{"num_hidden_layers": 18, "intermediate_size": 1216, "hidden_act": "swiglu", "norm_eps": 1e-05, "positions": "rope", "rope_fraction": 0.25, "qk_norm": false, "init": "trunc", "init_std_qkv": 0.0264, "lr_mult_qkv": 0.7, "lr_mult_up": 0.898, "warmup_steps": 473, "batch_tokens": [131072, 262144, 524288], "train_tokens": 892100000, "dataset": "wikipedia_en"}
MLP neurons of a small language model. Each row is named by its layer, matrix (down: output weights) and neuron, and shows model dimensions 0-223. Each number is 128 + 32 x the weight over its row's rms, rounded and kept within 0 to 255. Numbers have three digits each. A neuron's up and down rows have the sign that makes its largest values positive.
After each neuron's rows, "fires before" lists the tokens most often just after its 100 highest values on Wikipedia text that the model never trained on.

L10.down1045:091111126137202111137156120143141084153068076168108134136154110145092121086120127118135121102098176175175137163137145131100129113131085053138174065108119112123140114145125133082150125134100169148107079131118098221072096140122154085169150097156168113125121196104128139131110136101127208113074120063134129106115199135140071170098148101127147146126099090086118085141145125129130148055115106083113174116128163124098113090091134128208119117119131160093128090161154080091078196139077113131087103185122095122103123116079219102112110142100135096080087129148122112136118070176147147123138054079132148144164142130097155185129140143135084168150142103131119202145100139139191114090135
fires before: "\n\n", " \"", " a", "\n", " an"

L9.down589:132109120138123132041127160113138091172198195187122129111079083115154173129089135165106122104128118096087171143140162145187139099194103091147191115073095085163182161151181130186103107168105177146153094121136121208191081121097147169088131175181087118095185138131096060148107178130086131124096144128151127059089125112142101079112108114161142147099076125101104113104131119138140107125091156188164132114126116137115146144117154061118123136122168183148104122172077133151114124101200133176172150083097146139131104095146169133126174144138159071140111099127142103119102081109135143091167162162183129147134135138147153124178147114105174127112088084161149192091119121086121141121166
fires before: ".", " |", ",", "ral", " m", " k"

L9.down832:115183160165153071102145151106156133077114101141112167087143143134130139185132123111162080153158121137228097128165130166073110120133105179143186163048124095118152141143117146168168164144143142139127124126179133163127097126150163144110146117103168149123128138145140158169123153130083103137157178123182075134166090184151134112097141107082163087176091161101168139141095102109109122105196121086122171127133153111103156142158136102150151114071118149141146117145112114113188145132154125110134127119126148109163165119111148161152161172170133144168151144114124155158191066160060093125091090060155152121096046098163107191187165100058185103137131173151157216064065149140110135107122
fires before: "%", " |", " m", ".", " s"

L8.down112:132112115155142136117116144130137124137116118162136122122165148139114119145055136109114126126119168076201111154130129087161115139092161113131134148220113127185063127123157146153115121126101110159115122139126162229102132116146127021121084182100108107092130155089142121117107133126118157225188143165100147118145129117135086144122137126032114108158122127112152107127102109126131110077164148086128124116143096140195172142204123118214110114133140126134121133109056000155126170146118102137125151129113132151117126151160213136143094108136142126147067117097111119135082104099107146133121142090144118187156109125130085121126085103114110133133118149133137253150161127143107100161104
fires before: "The", "==", "===", "F", "In"

L10.down339:171081150110074116090172172091124150120121147102127155114110123110149124177129166091157130139125169113140095060105104110120097156161163112173164080112142140138128127080046135176127120179125139135163159098125157153151111121096078152177114137078097130037142134102155102143064137105165096119159111159141095138168123100104163095154100056146105087118138173103154104147088086111151117198111168139140115115113166094105122044115148184135152150156056150104138150173132099090155131174163206097113157058117134098159147093133108124150124156080150092119144149077116154115116099157152108164149098125192162183100120075124149208123152118122149104101094129087102112127132141071057053112139
fires before: "le", " the", "y", "us", "ed", " a"

L8.down1175:110123108136156136181099106131099209140066114184120112120134148116133128134130128183187133148085143078167129074165120144110082101114142158129150165081189074116119185148086093085117150158107115175121172134124123141127126148115108137148158078153129146080140106187183187139132173161120137172078139098143169058130192145077122089139115126126107110154086161156129104052110183136134091027117076151170112175085100123126124138125136148152195125028162108131133140079083174128186136108143161066125130114120133089108114100118092116145139181132097130126124080139121084135134111080137110082160124097102080134101174117135096087140103156122155100155133115088166167190117145150160171166130
fires before: " ", "2", "01", "1", "00", "02"

L8.down997:129157094146158226169141131106131163130164117154146185147145107130107129140076145163186120178162095115122133091115121098132145073071149142158134057108157042119140131169133181102150064131114130171149120166110097166143148163115129192085153117137149115107097155188115071158157108037153129104118083096110124126061108096150156163135071189136146103125114141108152083119166083110133140131149127148127149101142184109170119189145099101153171141112129171103123167066146110156061142148088160113064092087169099134178151134131138108153138096062149128140118112104158103120164101143096109188140128159153096121150098132075107105100065153141125142153131186136094092065118088094087129180134
fires before: "y", "ic", " of", "om", "s", "n"

L9.down419:133160080128147163152192101161169103084040116118060116132142189157128130112106076113132144072096117109146169104160125173100152176113127103151114128196118108097146168100127133092159079089116125102134121106179132181121104152138116115138202117132142121126152182159143154175145151110115140112152092130103120093120156157173065179067122089127133136153119149145134163126125153115164133154093101179157127116163135107150137140110164162161160144124148122147137082154098164068136087112129114170108087102122179163067155122122211100168053057112111143090145091117104076128151149133095129142151174104149126133088181146126156170102154136203159123140172190174122176154108068062190153161168
fires before: "ear", "ult", "p", "tern"

L3.down206:122104147147162105091106155135103163148080154129134133115150095134166095145064127132166159164047146151073158164129163107119144130135127131122099100115113143125169035109086032148080093097102141085121140114161139091112118152125142070176113155153104115094080124098161123110164080185163169098123110060083156133166137147114110113141128152071136100032150123107195084125122142100105104095136148112098146131084061152151133109076150121087136133131103130162174132131139168122155119145130167139139141111152092126128188146152073179121097113103143166141084156118089149099173160122081129161091160194131164134071189151180137112080132112113125165134165234134110179100121092092161155108149
fires before: ",", ".", " |", "\n", ")", "–"

L9.down30:073158148113148131111156178090127140184086118153120160112173089138154069136112208094081094092114120116094143089104141114165126134126133106114100118148059096164187110107188134154129162145129156148103151086196127168082040156136090123141153117115072073176089197123128106138151089134082124117148136090145158130184139144135137133104172147162148114116180133171077139134157169100135132107166101162179158137160136185180116159098173156127064120182127141116224091216128117133138118132126145100148136092088145115144144139130206124135116131127047076136125114104085085121138129164154154131129103130119149089086096137188112145130180099112112135164094150085111189136097149132129094098085
fires before: "%", "\n", " was", " |", " is", "\n\n"

L3.down242:174084139123066114070135123077161123102132106093145174149165121123138127116146122127121150115103226171140131145133123151102103166093170167102130145176116162109056160164087143125188098160144127117143101124133110122110171164168092124146136119145139176151169169090134094157137117135151088051066183125153189101148129091108097126141185107143124113092176215148099137098108157061125153109158146184139132134082091077145137110109130097158152094157082150152127144159130083133124118097202133124126115130179139068143175136151112145163128160081126065102144135160113145102113133152125074112129114123154202137085147089160150154139143083174171170093109170155089145126165155167043141073064
fires before: "ess", "il", "ation", "es"

L10.down439:161090109146157142167100140124080158129155122074143141063181139137116188148090127163178120122162104114099094074160211112109146175108116101151132126059144120130187128142114082136099200158101133132130147132168122208191120091096143174189113082168105149098128136129161098143130142126168100144145120138120136120128121120103095111123146101056095104075158124151134187098076169131087126111112132144111120066107088141130146151155144164033087139102094113142117176154086183152159120090105145083112133144097124112143145120069082112139115163164127148109144072131124208087145075111052115145115125109150162133080186135121074147072111147115119125109182101122107214134109091087150146140162
fires before: "–", ").", ")", " |", "-", " –"

L5.down583:120132144142069127122077191140160119107095200125147168211090110091195168130091068153096117140128145175130136142121083134118151104106105122157052116145069102093152129060138078124130167097127150144138155070134128109140123173111161172123130134113113130141162126177136178115109056119126135085122162110117098105074120122090055150123100116171130155074139157104082167117153180098150143119120123162125160152121119098090100106133118134183131172087103104131121107110083107113143089120119138140142096122094107099106204096107182062150130101071163114115115139088122121109095099075107121151122101146132117119118135103070069163133134079158115124145180175138181160108106146185032107225093
fires before: "ch", "ed", "n", "c", "ic", "o"

L8.down566:090124114178174121107141130179199096136043143083129135154123165111169083171106109114136166105153110167120153127042173109159121132177125164078055134083127094156127121157140139131108093149161165127112088119070152199116115141137117122125073116102173074065149143087219143116099125140167109176178118138103196144149099146195083114106120108062108102114114155110066156134121107131104150105146110151120125146095133136123096156181092101149121191103114149115199070126123119121103125112145140117131111087089091146171119100146209074165061114122098125165134150101107063149098115131149109147122100125132136142117166187114148123208133135131156128136128197094154177091134141140117171126129
fires before: "==", "In", "The", "==="

L10.down527:114163112115159087073138088143154085146167129068119076081138154153097171105114101086093089173138121132134098129025145205175141160080118155086153143075156113094122136141086114200191167091161133129089087109103113145112134098133096179130145116146148116122121141124127111068132098139093134096089155162138149130142132117141091163056100117102134126135096150152104142144114117151178116128111181076140156136087115069108152133197117126146118099144129129156157102131141145151184093114133134144096089137176104146091098120133106114130169116131090162101114131147014154094109113118127146163101110145120084183145187149105162193129154100135111122130078098193139124242158121164067162165170
fires before: "s", ":", "ore", "ing"

L10.down14:149078053158140174152109079094138101124138179106121105126138136104130192139125165177042146120119079171145168076072149123148143080170093101115109102196145113114166089137141157141150144113190161087125106135152127041142154165100093097127147153157113144141102126107129140098143138144133090166179111164157145095072124128193102172106153102116149150154082094177138117056118051137155098158125141147143120092077161133112094125150116073088130129111104096120079166152097109170047156110124101178167167190115123133114144114109105207099202150112112119126111163125129141187120170097204082134095136124142134122130094139105115135168143138101100134150148071124173122186149121108080109173133
fires before: "ed", "c", "ing", "s", "e"

L10.down291:131186097105159141104168112097091116136163149134142141153153195087094076108170165097121121144175129157141127115126127205174098166164141034162170125143152130064082128111095134118150129161204148107113096121106108138125121192144134186169113119107133126111150135125163117210147152159095122106145120092149113095103124122176073147160112171092143061138190101105116136173147137148112090101102186180130189139105092182138132135203136150106077164181142068196158099156126169155104158099127094122159131096136139133172120132148124120086102172123207048123108168088152142112072116148071141139145161171115146183140151146118125107112122135110140149159100150164139107132082103107122176100175
fires before: "s"

L10.down430:136178164163153140125103163124137131146101112126140116149129143116137115099110091134126163164162109159110162130062139152097052093085139127094127101108138157127171147115149140158089113087071143160143122160131192125130119152118081072125106183120062145090211121086157115122089164124159099119146099106139151136119120165116115120162096109143143106136165078063151138099077089074139221032108193098115148172164118101123111086137161074144116142162085113139136092189128106089168103094167149103106083143078152131168145120154153106139073159124116088140177156128113134193115108102117219117143117198089161076103128157101072095089101141133156145142156175145086115135141078107053115107128
fires before: "es", "op", "ished", "ed", "y", "ican"

L8.down1078:116133114137133154117096147131122151157109111125126150115135151116159144141086142125135133117143143111168122156130141033110123138132181163144146114222143133157030145124112126129153110153161112119136140128144157237115106125128123060110123153122124140128147126128134126154126161115107136255188140110126132127123163144080082108089103121000127137103099110137128115119084129115139124134151100111155145133156106123192134126146125095206160144106141161100103128136106020105092117116122139155101154115167141164124106115179255129129135124115133126086064131109137123145103140134110116136130102073096114163117129134101131133117096144144054122158139135144151200153156143147114158142126
fires before: "==", "The", "In", "===", "F", "A"

L3.down1193:124143115142065111169196148127128133078159157167131109151134051120094118092128091124173141097107157113130115105099164028127147135137081131103124088014098120156141117146148150172142091143151183123185122141163140147108118128125128138197144221156123155145105084099185174171106116133088094116176057101131153114096103134142145151119072119125133157101171201091104146105143129093072101097131163179140175144145128142097095137139086130210136099208106082108111055117123125113115140119117121138052116098154123124164098129168080156172136117146162173157115138084189101127119094110102139124093116125148085123120150135154161141101093089138149128124088161127138096084062147132130116106100
fires before: "ed", "it", "ition", "ant", "ut", " kn"

L9.down505:085080119145148159141210046147126194081122175064164122134141140135082156163124135126090161107118128179031100059164062112129126156181124138114123185062107140156165045127126116090091106135112127134130141122170120163103181145102176041147088126111094138115154121115198088117117137126155086140086100140129098087090136119062133108124148124124108109176187123121040175151110126155115153179140144147149094136109089105105096108108143099136133144161114105115133150118122172135154158101106138166119120129150180156097173100149076070137097113126102138093085131128105123079118100140169105168130170101143082149090115150132144146086135171084128063144091148143109129117099120177161165149179
fires before: "a"

L4.down851:100087080105155143111084117122144176061128187107126169078142118063147092118128138122116129140114169104128117119092101124100105147039093139124074129192151156097143131151166129175124164113067145139162168158086189151144142146159129198152075169101118114176131167133141107096127121147133096168093119092145114106161091153127194124166128194173126106091134118105103135147164121106142110151114148141108113101109149176135110138149182121148219094100151150181106121061128135205101103123077079078078134182137127126149091104110103189156153123120123131105119129112156141096094113124119050144117123161097202146064161037146089153115103098112131133135108127113136186104122176114135130064081
fires before: " ", " of"

L4.down323:132127110114179137112118113131051096139072118155106145101118115106121102143114170142113114152124087123093152093109080172170141108179086105123091110110135105114129185153133155103146120193108095162149152129107146135112123149178197226171153116138110096123122110139084121113196104038116151087133091156117134089147089102155185116160151094109076069128123177145104136106129183158106177120169085065103077138177153153149074137118107157137119171125104113184164112158136176096121181126120144086139103114119136107159120150114123193175118186134107123049156150085139174200184130094195147123083105143108151156137188154157064100099122109118138143112141092110111118169151084093081168152120
fires before: "2", "1"

L4.down804:132121141105107114093140107129164173121161149134104165145153181129084059108127144197101109176122137134144108135135105153125164075176140128116139110015096090115136189117179136096148087125159100167101115212206169111082095124163148151132123080081171140154107162130092178106126172166168088120149151104098153166143101117165096101184100122128136142128080126160115116133177185124102089062113168159140116167161156151132132197150105164119165105146086143174089163149124164105162206126082092107123136154135120164137121108104150150159116151146075130158122125162064146102107165138150078129169129140102147096109088107088119119102128122036100178195116080143144194155103129129141151106138
fires before: "\n", "\n\n"

L3.down615:162149113183149152088125143147145120101116158147096126125099096143141091179139170137129094184108117123068141130132122121131096104124102132131088119127082136119100091132152091164180142149151138149149033089138123063123077135109089136141181161075121150091124032119189150146105078127094113136106076067108092132058115136134127109136133088111127103139142138069119143178161121094163134144140136113123121116113122094132103054112168132136116130140159153169196076126095100104117142149128117148070064187070105139138103140135182142110178172108147219176135152084106120156146077129171134090123097129123112097145195168139102203120129159152141128104176114101220130176132112148140064139188
fires before: " the", "als", "ed", "s", "ious", "al"

L4.down455:085110110131079113133127127167200101120104099142123143157080132118134136087161073145145188102073112119059105172161091093070154179151120112132085073181109138042173094076167167155164148162118147124099121187143163121118175107122159086089056151121119190125127090145156185110124120080148208157148113107115114144124124134113117139114111123092115119124133114118148133097102107150117093111122137147099128127105150128180109112200091176096104121177192141105135114084133162101149091145073199096160104073128075161139155130125124155146128118129129147056103113125101058077066121133200095130173163144131088171085133157120111179064103136117136077120156082113128181156115156126104127118145
fires before: "\n", "\n\n", ",", "."

L10.down826:113138107081124145125139160102160101148112106077082100130121199142154133127100120140120129166112107186106157117123167134121127072152136137178132147077131173181148124127109143171092190173120174141102166089139161184200117114103107095135188104147151174068120173147171111169093130114152112107116134099165096133140121133099108060126157065117099187145118058093121210123146153108126130094131162175022136156106211154124134142117154119119075131170109167181137073095090175150141138133076169209179119123140172133119124094161200107111146122124111114102145126090175089136064107130089153104161096161117153114084080088137134145109136128111138140075108115099106153143108073141165112100131
fires before: " ", "art", "ure", "–", "r", "end"

L8.down1043:105063170145138095157150122089141146141160131103141140102136125112104085135105153104124146159087124131106142122071181096098072177119111132135145141143123154122146155156199156107113116113103194124087129106175119103191075148103131125108146150112131083126129116133135146090141140123119115133116152150129164138091105148104118163114133085067117199155112165174146151106120112161150189128157137132115056142105173160152094149105131129172134088178141062225175160137100126111163100148142175077146094136139119095136118162175118103109146110039184070081147086174141123097154111112124173067134113139143156114155135210185180151158149103096160160183173115107189096063130180142064150082184
fires before: "es", "ed", "ation", "ir", "T"

L8.down180:086099100143158138154164140126162148129108122128111153108108123099143136146134135092080100065123086134076179123110105110124144195131062114129114197071140113115208153066164134121124126170109122074079136117154074112134142118091146076105095102110135075110117065114129192130085123121114116113199098073151127103113135135156100133168108114059081152091139132101132182136100108155135106089153083133134144163117084094123085139138118184098111112136149190106186104154136151177149124130128159081131192123070147062098052042198175105132124148152130146098146140031111132114062091156089166131118065103152103094113139132137089122139134133121125153103109150084131148114072155105097160132110
fires before: "s", ",", ".", ":", " and", " in"

L9.down1204:112124092133194141129131164114113156127114110056144087073060157097093123110198116111111179161110157126112100168126139149089086136123142108126159132000101123068162163130177138132208121181119118114080137097126097128105092157137089164172129144100157161083139146163129140112100124136147110122142094138181129059153139125076140157104124117158138071150077119088109094161133148152146104140149131125119129130110107130159122133085142152118090129095201178142109145116119078120163151234081101113165107116165109136128145072121081146164197113064126093172131110165144134106112096129162082163135096079125127122122106149102146161150153085141187095112115083103167159123136178111131103123037
fires before: " ", "1", "areer", " the", "gr"

L8.down368:084150088130104138117085108143112134116123129174147114160150171115120142165126175129148136066167121128191131149093104122187169130145167127138103128177095152120064107136143164152132124142148118156075142138091161241144090125096125113116105157106127116067107122129144118069142113128125176211183109151090155135167109126126118167087115134055129106153128136081084142155148097107098155127104152081125124114163125100147103142198122119175164112122086116141095160119058090143142179135108116126144155113137077104106151130144151141121122148101105168117090109129136123113049120125103102115184073099126155160097083162110121074138082117107089129129151157109131255123137130156069166128187
fires before: "==", "The", "D", "S", "In", "B"

L10.down271:079130129118116061151112087126127129110157103139139130155136138155171132127101121142140157112128126083123233068147143087181127134088166133181109117208111103147118088167078152099202078120121159152179155118113138228140173100070127116188113142171160127116148169201154099105088166134077123155156145121102178164193118126146120074126128146144150106087124100160104091160096095154089086097080095115151110118121159124150116145141107147170189145115116100159091107149123196150157155142151127111142101112146067118093108115104138086143103114112175188153133153059162133102124116186134155114094128051155132081114144119077083183129146147142116081092153159115164148115185134088092121152112
fires before: "-", "==", " ", "ction", "ased", "ct"

L3.down572:144052073168108141089071105122115134130163100087156141149129122078113116090152163177105109073133167092062166137187132109124141156138138138176117067167108108065098125132102093136118154101112131184105151134066138066105122129164075093173132150073187066063145121087109039167092168150132113140093108081174136124165122125155063196170102154119154116133114096116108134111139152140142148153117134148152074113129072112177121155103148039162116100125156142149112127145089068111151179094105095124125088111177109185080134118063154131101088162075148095113123085177138128162109100122114083129143113127109183133151132141098066169124148116086134153144139127142154158093168105144129143149154
fires before: " ", "ey", "\n", "m"

L10.down448:197120150111106131116136122169110123161118136104131130195161098187182155160096158138127072159060179161110118073115122108145178144091123079064122156156102145145159114112087109119149089084136153126137155163122151166095166108191188202103137088118097085108094156092157118147139111130125137104159086116131100124134119105158136048111112177150166126161157132114143080146128071064153154123133145149082149125128160081182141138209119147115140065099144119113185050096104161119087190066097097113122132110089110151088115135094118105119091117136134128134145119099107137166101144156116202116139164125120172102155138082122130153134136161186134086116146214088045123163183133091157096130128
fires before: ",", "ir"

L10.down114:148144135150147195177142146174119116178172119132077086166109149098102146114139102144120119124119106116155170105133167072154177153136154096145125100092178069136117165109129215133138083128172099142205197155118173150091125114105061109104121076149109152130087078144166158159145145103122171126105108073144120124128100130113138124130162150126157201063143059095189159114085128099108140149175081102144160143157155156116128132164086152136118153141089059144111113125134149094203144136133194137153141112140152100184045145141162140131171093095098099115162111103108087165116135150107180113100095148080069084155114175156102122102143076099132095131065132208138075111120121136138134137168
fires before: "um", "ent", "ence", "it", "ition"

L4.down223:117121141123115058128165158124169100083133111112065115123186195166157102161143115154216142154140178136116085168106104141118145111164141092164126144100142120183170109050128152144134155157081139137128159090145072135170154070106157165111099100137092185069060158144166160158131109110134160168128114137101123123184106111147128124165126129063165085119130086098153117132103149155081106135094068155079148094135105089111105117157106131086178099119157108132161136115112152105165073139088073176090118091070097107101136089123073134137088145166105173095066134150148165106144135061115152137178107179211128170070086144157145115098086146102122151115188099115157134097130144132136088126164
fires before: ",", "–", ".", ")", " to"

L10.down514:145126161136142117158131134121145110097207159133116121058140079154099129099111099148070094101153138114135089113111141098102107147118129148103164167039148186152111184147079168127102067167175110123158161092132055099098099124132134131192114088129117114159179091114120112140145135159109158211078159157086173178182121136111147114119151162118104170101127124131155096173159117145080081126150041104201161153150087191102162090130104151101111141138117151140100167095065197081118133111110122102153160106131131172120155095159104106111169142195132155140078131165118157118162113188105166176141078171168185141117108131104044120147104163118109117150163135099115127129096147163116125147161
fires before: "rict", "ased", "ing", "at", "rib"

L8.down236:084105117125151162142109152114165136138082090130072149173184124133130124144097124185111103082102053189119107149093138088156125174095111164126083139085088054136132150115149131123133138163056139167131102077105167189097109116158140103118119136153121076053128135153100151122171132142114111203153109153116139094175144176107120153067086100112097139120109119116112100127079159124136120091066088101142170135149118115146131103172099140165181126143105109096165157087139122181119139134071161104133216215160131109153111128153111099155132075127080155094146112100127152139062073170139101151065104110167115147197142141101122061152117105135173157108138143146137220145119112128097174111088
fires before: "==", "The", "S", "In", "th", "F"

L9.down642:111100118107164099123156113186137114149146142187123113136048097150138141134107115141081122111142093151131105165116080147140094050115120117111152162167122172100131082103127089073132142090125196085084153068143142143126189097150106115117162140091144065132147134114150143163140166055094133178130095151106098122097158161170093117131121072135119174136167116146086143112111183160117130093151127146169090186126117125146170081119106113141134143194128123163114115111087153130138147143147116127104128162130141131161186093119016092089089088111111145116088156061076132105133087106137152169120121108091151143173141205147154122123146076060122050115142224135157149149120094153177128155199
fires before: "a", "0", " K", ":", "A"

L9.down1119:135104079162146146166108129135179134186095074127136140090079100131095121156123130083067155113092111165132107059136109137148190093093168153068074178126113123140149084126108130100081140082145170091135142071112134170164147136138123134137104125112124142080142107129169078178110094143100100128123121097129100153137112115130119103096150111190146108150128095091130159144130171142159074106142162123111160119178042102186129155108166184116064105155129105132167139120144169165147117140084129187129088163113113122070168104127075111130152114069128158101174110148085161135208112147150129132104196182119150067104128101139123118169196086091124135143129134136072073180097071192189102139183
fires before: "er", "u", "r", "ra", "ru", "ro"

L9.down328:118135110189114165090115128163146132100112170100130114186139180105177146142171146131131139144114138147139119148115146179056125119153136107116145149106098117135081140130169017080126190168105127112152088177096123054131183132100147147111130145083118126173101118132139239142170139086154121148113096141112154167111091111155122073141085169055064133123133178166124118134179085095164110189112184118117139136137123079126126104149166141108181211146105126096092154152100099180142162124073090092135107077098150094110143128107121087123121154067130125141098121153149101159122164099136129104062131104150157148133108098129174198131172096091139169084100085115138086180119079138142172139133
fires before: "en", "ir", "ed", "c", "y", "l"

L8.down496:128115184089047143135067145109122100158125052090052133131135122102069179151106162145103123141178161146115099094124128106113107103103099139100112140098184087121158113099117114152204147152127079105119160130124143070149117125108154163135148106105125147124154168131147146175082123117142133148144126145124140168204123143127133135181153134161079142131139132178161122128118182166108153128107114127117159130211046140170144088153095136202096142107158132103096107140099151153099119108124111158201110093138192156124117076135128110101111159109102099101083097167124069085135111086112122115104090179118152203178148108095110214121120164077135066109148143146209196100101104097107116175131
fires before: " |", "\n", " ", " and", ",", ")"

L8.down719:172142124086131155131123199133116159119176119139112156176150103115095080157156113122104141108171121077162083103134140098036102145168115131142122083049086144102145083138120143150145054106124106142157112106182201178096143131195133199153131185126185081147117138158135142169112196117174142141216159185176099150129078128108159141151148080134079109168086176141130104103095130107123097160104199066131124110146103144144110164070122081137132145148164111126150148072186161147072162118159130107108097088144128073134155127130125136183171167129110189179126124143106106117110156052106148141151110076136142115132127131131091128142177113067126131128151136094133077111129122109140151116152
fires before: "it", "ic", " of", "n", "y"

L5.down1051:174176021138103154160123071120169111114122134107087146122144127033158168133083167081121167139091187157146176135086179108153123112110108135089141127106156131137168155089143117153119152170160130159101108161162148184120116107128078122166159115100142087093124129107158118151115149121117063098157117153152121159088127050135090119109181138206071135136116133135153131113067097097162137148113065123154091184107113082150154122119095091102144126123086174120156092185100136111186166154162104145145119199123098139100088096162160164154098138144137171124105109116128044146163153154143123162104102164103175126145166202141153149129114177076197172105110094144105125142091112185151112124106
fires before: "ing", "ed", "s", "at", "ative"

L10.down390:140093097054140149073167141159133108125162143094095090066188105138113111135170120094117127184065178130053133194181156133080147092164110117094110102144133119090162156144088125124134139081107179140158126141153167123158135084127144124122101146102046064075132128168119094156087139114183113107170072122071074138161151120104131131040198123160088115134113134130129082142084146128151135128078106123076113123171104099132126101117062163157101115102172163063121102154077130149092119116097103068099124110152154102144176148068186162073165102149097132138100141120138145145157099174115160118138131128145128126088148155178165160132133091158168168098196140173129152121150142138122130184111
fires before: "ult", "id", "ident", "erv", "ear", "ist"

L10.down532:110132110137139160155135134115088104138147102120133103080187176127146090166126123124133147102125176120190083091179079166120091039088113101099110092114081063086127079122076089137120142149107093130141159144140108091148103079131117133146085114114101138176123130177158122108183087125097125165063125047128051166093122068133119105145108147132120118170148119140144091175121122111142151094154115143118116082091102151125142170126183119128162122134114122144104164088109094097133154093100068155112164139147157145149132100098160151166117136090157174149123053057161156084062176163159133053122164131138107206107125130043120092104113106098183169100149140090109130108054105105113125173160
fires before: "i", "ure", "us", "her", "ment"

L9.down136:082167102138152174088097121038133143079131163099139127111083113125112158115112153114128095145120168100083148155175129105156170029119104198143160111000134146128197137122123106144150177116123105142167122132134052067142087086125148107108157096129133122132170162104056143126101153181116110149127145129131134148109130125113126084149123143161130096121100112130108151157073127148169158136131120140165112120104094166099142125126065143175160088111135128155094056085144133099166099101158153194076158113114108086112159069087119136094112090132082121123171108115077120158183094120128095206144087132192113114156164138192121127146103139128101134136135083145139199099126157124143131106070
fires before: " |", " P", " States"

L3.down608:080175062108123091159132139115099071180046112110125132114162081077175093131157134171154182112163154158183161142110133086155112118109110122107103138173073116078150099199163161164137164115140205092184117161093118180122132119179164121161097143105137134063183108170124078071110163106146161093169141089167145097112131162112170067062158178132100116129117125134134126148152117093155089110129086147125107104139101125177144106155126109127138097141111149157131100112103144105146117113145159155084133122123168152125079134144089088123130151186106099106161107116182080058128139120116076144145100096127068102158076093131062153133121110094138094067102166112104189096170083098154088108093
fires before: " "

L3.down854:152160163125101123129089122153149093114103189107105136124160100157130125163131231096039110128133159058151113120121195118105122119112153123169137080169109144146129122099173148117132141174095145114103160113181100133123145120119079095108111141118158168142113165128194145122108132195131094186085134099119142165149087188174196138122112140137107131159111064121115105113150072177126146174160123165065138072124089120152084114154170129137134126140120102205091050150103061144146097151165102061116161108087182160125094068124146104089090116117089167109137087183134118118186165121110175131147174103138147176133195080107131107141097116139170102123105150144138139140114156167179079156133
fires before: "ral", "\n\n", "ment", " The", "ation", "r"

L10.down373:092159128167094121110166125129104138134133099077149145088133121123081105144187103138139168114076159130099090072085179121183140193111130087134138164096128202110138121093105105162115122131124131069165155150117079077074075120068180106124122168135123096089124068118101187169125126183143140102121078141112159140161069116140074127129170134090119172145134123084157114168161102182076105095101148046088089081138178113127130107130107112134111124158192119126134108131104137134101113122129094120130166090207157120092167101162095141154169131174190162092137141145147130141085055111164196100116062176089147143132107099102153105139133116076155089066105138144122060141105120152092148163144
fires before: " ", "ition", "ed", "it", "ember", ","

L9.down49:135085123098130125133086113138121122131087114165127122087115148100141148135152118101128169101127156144159109149170202133084101138176129133111112140121075172136103125135086075076146169139138131146118123126162119136131146103088129090095114077152148072131086154184127127103142132209125073140171087120123098113117130085117155093090188156159152125125175119134142171124142128112156183117114065139087103171141108121131088137090154149053154183146102076135143127153094076097068143098124112161116097128042110129172162102150134099079161146150170150143186156143163150153132056105074136121130121130144042098132145093183112154198119132153132072163175121043117243140153093165107084142144
fires before: ",", " he", "s", ".", " the", " w"

L9.down437:115149133143150125164103157126114162142127081133106110133054109132160165136158141140131150113104133104146093137120118101113119090155167141181125129255121111102151112159067187109117122171149120141166144060163109000199119110115140136164106128145174135124153149154140114183140110142128140154133138092145125101138123127121152123100116157146193107150135140161138144116139116115171109095150130122094124094106083107168147127119095089117157134136102133086093125158067165148144091162109129101122123151165143162094164096147110151086140156199141134168143129144147177198131070079121142170124095129139124227125134173139141136168136107113084139149149090111074174100137104201128086110133
fires before: " ", "\n", " A", " R", " S"